config.yaml
num_hidden_layers: 19
hidden_size: 160
num_attention_heads: 5
num_key_value_heads: 5
head_dim: 32
intermediate_size: 320
vocab_size: 1326
hidden_act: "gelu"
norm: "layernorm"
norm_place: "pre"
norm_eps: 1e-05
positions: "learned"
qk_norm: false
attn_scale: 0.177
bias: "none"
tie_word_embeddings: false
parallel_block: false
init: "normal"
init_std_qkv: 0.0395
init_std_o: 0.0395
init_std_up: 0.0395
init_std_down: 0.0395
optimizer: "adamw"
learning_rate: 0.00226
beta1: 0.95
beta2: 0.95
weight_decay: 0.18
lr_head: 0.00694
max_grad_norm: 1.0
warmup_steps: 474
schedule: "wsd"
decay_fraction: 0.725
decay_shape: "linear"
final_lr_fraction: 0.0
batch_tokens: 16384
max_seq_len: 512
doc_mask: true
train_tokens: 112200000
max_steps: 6849
dataset: "wikipedia_en"
MLP neurons of a small language model. Each row is named by its layer, matrix (down: output weights) and neuron, and shows model dimensions 32-159. Each number is 128 + 24 x the weight over its row's rms, rounded and kept within 0 to 255. Numbers have three digits each.
A block is one neuron, or neurons of one layer that tend to fire together. After each block is what it responds to, as a language model described it from the Wikipedia text at the highest values.

L7.down12:147186168154099089119068089120145125130153138086154116124088135148136173160130120146120101084140115121103094127176124134141124156093159129164090081188112115131139141114097124123125123126126128127099115145117121168149133129127114121115137134137168119134122119139120158094138137139116124140114169168114140110126159182136104163132110093144124163139122107132114102147121132133124129157137
L7.down81:133163133118129149159162114145132111119120121136117158102094139149143155136126114126140142114104137112129091094143124140132132116136130125096122061172094136126079122137115171123133117135115148106137130142126136108152137115137135098103163136091082188090101160115130100177155126138080135150168106125139116164133139096094134130138148115196091145121111150155090135123126152124193145119090
L7.down96:108144132150149112116143158128134137138072126115126129146124132067156107133114156099115158117175106117134130140125147104143130118152105102077126174152091126143114083143125124123137095113113160194115165139160165096118135132188155127131119139107110089105163090126150105109089104114134126119156128140146117127103136131119133119125137165127142156093146155124145121165141122155125104142141
L7.down120:161113113153154121134167142143114144116141147098108102118140164172151139112104109155150176092134178140133125155151088158082126152090123121085127140115141133100123105157136101125122138144151137121142119146129113160175097130172120096113105139104134151119135116175161104089136105112145130114115129162118103124142148091139123133114136178068139113125119158138165118120109154107125148104132
L7.down143:105135139175134164170145123124104113088120158110133145121091124169131150181140135132150129096118138127116110125074164131107149134104105128084134167123098110150158113113155107092118132126153122119114119170134113149178137174142094139125112137094089125159127063143125124115135162164109135126095107126096162141179124121117148175135120150092133137115105162110118143112127082069149077124131
L7.down149:133115105045121154116149125149117087087159115105104124117132153091140105140149123122109169103122155115119128127110156089137113133135137141159126131158199154128096143128134102119142128123140106085121141106144127088150145150157146148122116094110152091184118231098140136138130082167115128116130153138157090105089131091114147135146132131159132112124120119118144146121160090108102160140132
L7.down180:106150164124125110110154178109159086127148105089124137127093093119133118132140166112104114127121122127090140127118137111116146146153136102142109128126119078157213132118130147131093169148138153111129122102143099119105093142100147180134123075137098123143124128102135173108153115148101114124103153128134118118114114147137161172134116104120135114155075141134116145167144125112115133136145
L7.down193:100148135134098149118153226097105133142150111138146172122132158091101137098150111070141113151143099138110118107133144126117123082151075148119142126129105123129138152138133140131123091105122112140090117113116126099104161116152110114095129101153160150121095109155131158145159123177142156145158114119080159144156150091106143147116112117127166132080124150143096102106102135126124110081116
L7.down228:150100138093102112086123130121119116132122129101140116145154113131149155118149149123115118117109092149059150129163107115142130101147163086135104108097219141133108138138085130137146105125108136138158137123140132133166102126144158141143155122157088167135167131081171131153135134120119146155134136109153080148110096150153140113091092128114144103122088143131129112142138115162147113112110
L7.down249:106147151117120146130131071086114150093113117112145122152110146115120098134149224148119147157115190078129107081136150142183159122165142108151106098100134145105109116107105136115092145113086114115129121106162120137122120137141151187098172105141093160115112165115149126170149136136112124127099140138144134161130133124150113110129088145106116140160111145126111153142112099101094155090158
L7.down250:189137106171120130163119110121105081150100108147138110137181102076142136138128179146110137119120093130125125130120105137105131128131121119151150123119160143080089112090137128103158123109103163130141126102120163175104102122107128112120115147162130090163139172097155109140117145130120135139103150105137094143104103128171122141126120139128092150154110075108129148122110114164117139108151
L7.down252:088146143132125148123130079152110111111135091122129147091123136168119124139101157161141130106104093138132149131089149095124116120161127139161150122124120137124126149134170178079150171106131197128089157148132160093111156122138157125141114088138096145108096135144120131130116109124099124123117123082157146136110165112132117101105137116152083095110170125140131141187096120157074173154167
L7.down253:137139133111094133136113143169125114127135147148120104097145117126137161137167145118150133161131159129118109098198148124140121128139123114091095155140148141122147129137135126149159132165120121131147161112142181171140093096157094097099115117112086092101148117079108101142142172108120130121088137108100097131146172097135133101162134155127175130139147141085125143083143114138166189122159
L7.down269:183114056151155146125119139150160133088156122146157132100136105112210124122140173111154132094119157106143144164068115148142133096108114107121123109135119139170115125126137125125151110118095152108161102121146112139150137152127126126135142134138060148120141137122093118133098110116147114126139093110153132159094152144134144133120128126161099119125164123124111093148146105159142086149152
L7.down283:131128160112107085119133130134096067144088133100166133123140118154148140125136128163108090108117125144140100099126124148149141114133138156136106130122144123134156142118117092117104122114132159148163090130168120156108106123119174080163141118147122103119106105140198098131109117056118114124104132055124126144083100144113123147136173160136095134141134155112123141110149165149146124140176
L7.down298:172083106149130145096134114139104129150099113136160097121150094113141135112184170088133130143102115158103139122126115150122138111133103110127108073120139183157143153108117088129145131136095151107123163100170142150135108128119126134148098128114122168138138134113169111136128106132116172131145105167151134109108139107082150142106123100137061066142089124136081148106157085178136128145125
Responds to: Infobox field-name endings

L7.down3:149139095102089125155118112122152110108122116121144092152117140092146113165103097150150126163119085120176139115107139095088095151124135144100127134117125135148136098106144149150135124094137115167098149133153164142147144139154147110165113142157084134156156154129117133155070157126140138119134111108110164155134093150126142059149147179149148126141154088131137099106133113130129171137147
L7.down18:129110118139159101119119178102110118101140098128114150132151194082137157142100118180118170102122100088164139104135093155108116124151179142144125103118113124150128110132115130147136112097090088113101122155143154087160144159110077135122137166137163161126171145120154101089112148085075155124107085144155132150114118157152147138131129123109146115145124133064157125170142120132138135167110
L7.down19:122134116112101144072109181164147102112170175076124107163131131158125158128136108160162130106146117106118115143152065115123114104139106112151093157154116129155119125152121093135142134142125141134149140107111128118118093110126104127180150148107155117103151134145140113167153103159163107117163087116136123111114117159141117128137138151098171098143147153121109100105097125157104153139132
L7.down23:165117122149132124153138092120175127138147106113130143127112112123135121142137094169119120123127122125111163105112123107153124081115135109053127123133107146064118154126167174131122149123104173155178096149110153130129136132097139131156132109141134118116089159128162137164122121079138156117113142100181127087106119135073124143147121152157141086134135118150139125125138175115176101112088
L7.down55:107117132105092164124116103152180145116129085119132127092122166129132154128147165117096128149186162134119175151144139175126125163138107154135125077145097113123153097102110158112124144164114122100137142147091105091157102121111147111114119130126141111128128098154122143091099148134100104123126111127134146066134154136111138146162138135058112150148110168109129148117108156110114164118124
L7.down60:105089100083170134112113093127108131144089108134153113158141143137125103174086141110112134171102122121178151133112123132123136186139095115112126125086136174129157155148143153144138117172162121132127137150111130102151100163133149150169139108086166134132129149106140081174131111120100140113134161092104121133105099131100120095137138145140108125109115145140091110127154126120122108145113
L7.down75:129116141157148131094090149162136122144150130111103121115098112127160118061160093157092166116131121125132157108131143130136160189143165130109050124163121136128120144152118134152129152142107071128146147155109137139120152137166136138144145150143145146107106105138122119108116118122111129147134181130155162120157093181093140147116142124129118099119153117109115098083113136127144133098112
L7.down136:156087093076106111129130138126083135155136103143146165119109112138127105186143123128143178136110167155151124144156119093110091146095126157111125112111157177140140134109138145104088061105102135142097159084164153110128118130124131178195111165112140133135135120145157117113146123140105155126119126136154130136115142124105120126122138123158102120184134120151091100138148125119108120160141
L7.down184:157128135128093136118118066090148109120137125140079122087147153126155157139129080105139151123105117151119128124180139113139144149117183105108131067112149124143095142147097135121163113128151111157128123120111099155183156117121157118155123142092104152140097172099128211155107122136130148130124135138150107120112090150119142123117106129094165123140079124144137121081121110075151141147128
L7.down218:153149108134120146161136137134105139111130153069146131121137128154113135120167126140080137127107114049115135119131091152119119162117151153090088132156104146136108150127107130111123114179074150074147138110124134129125127136120136105187157108170159122144093162110157102149111070141148138116148102117156090127146144118157142132138171157121107133165094159112124118131154165119126092182121
L7.down225:163137131125141126143101115135177123120144155122141106131154153098155123141100109142139124116106134131168161142113136128136079127109134130117109123117110162128134134149083092134100086103154121060136102123120091169114152101184126114091099132130122124100157144140121149110127143140137122147132091110155148136130158121102150143149132094198120110142095109157133089163176151114145098166166
L7.down247:106143137109137112140090103139148159149124149115131133118093119142150143163112134109112139163096120161125125102112136082167127088075139108123122078123069106174133127130153207142088135109097118161115141117132124162147150105121148131113161095137103114115112122128115131147110148125133136152126094190133128165134144143097139120140117133150113086130105108170155147140157162130163089134146
L7.down284:134145121148172151112106128122154112132110167110134080074144098143142113103095139117137119191140099158176156152112118162131130152130128150143112118140137166165109141128127126111157123141113141096145116098124110146111101130078147139146151111143109109134158136143100100130110119140112124128137084136109140093120115137133161076107119115121126128154158106134139116133160140127149104143094
L7.down286:139168168139093158129099142155149135131133146081142140149123131150059155132136085124111084103124104148122129125153124143134112107135107112123118131176118113117112120150130168102165106093061181134138147099133157143139142136111074120072084095096158142106110155123141105140124130108144128126174162091115108156142140136119148168114154141174139098136107140116125138078126153113157154125116
L7.down299:117158100152129139157127113136120119118109129137088156152111124128120103151105084175140154118147123111115111133142128090106111109144178114121156098130110169140069144114154178143108163111114167142124105184144136134126117138084152159101097132141161134103098154075155114111110106093137191089106085121117139159137127133141109125124080137113132090146149119145151161126135147141156139168154
L7.down312:122129102174100118141105098147145125102111151118157106121087153104143108131112084093144136076079119129134135148126119119158127122076119149126161154124152099140109149125172120129157124096190088155134173155134103165156166097144130107120097115129088113119156120167123151116107188142101130134156106152122095159103083141144138132128137130149141145131106089150128135118107104126152100118147
Responds to: Infobox field-label starts

L5.down118:115134119086111130108125100103144164106158136129153125123149161119174103140106151138105128155066100126134151127156166135152129107116163100122150134118076131123133096134092122130140092195119108145104147110095135131126132119115137113120159147141133131116130104123162176143172151131160159146101133162128138113150114113140114112142182137148122162075120122164156151137148113110195107136110
Responds to: Infobox field word pieces

L5.down73:147142119136142124161118136113154153142112119164136155151124119086175115122140104148137127098178069133172116097120145146129117107084119121140143114142122143054066109107106129151123115099100120158096159101130135142102136139134097119114123130170127150203128164115106121142093139095146118114138122153096117120115141121157107122117162147135131136100211102146147115132145153101132092102170
Responds to: Connective "and" after clauses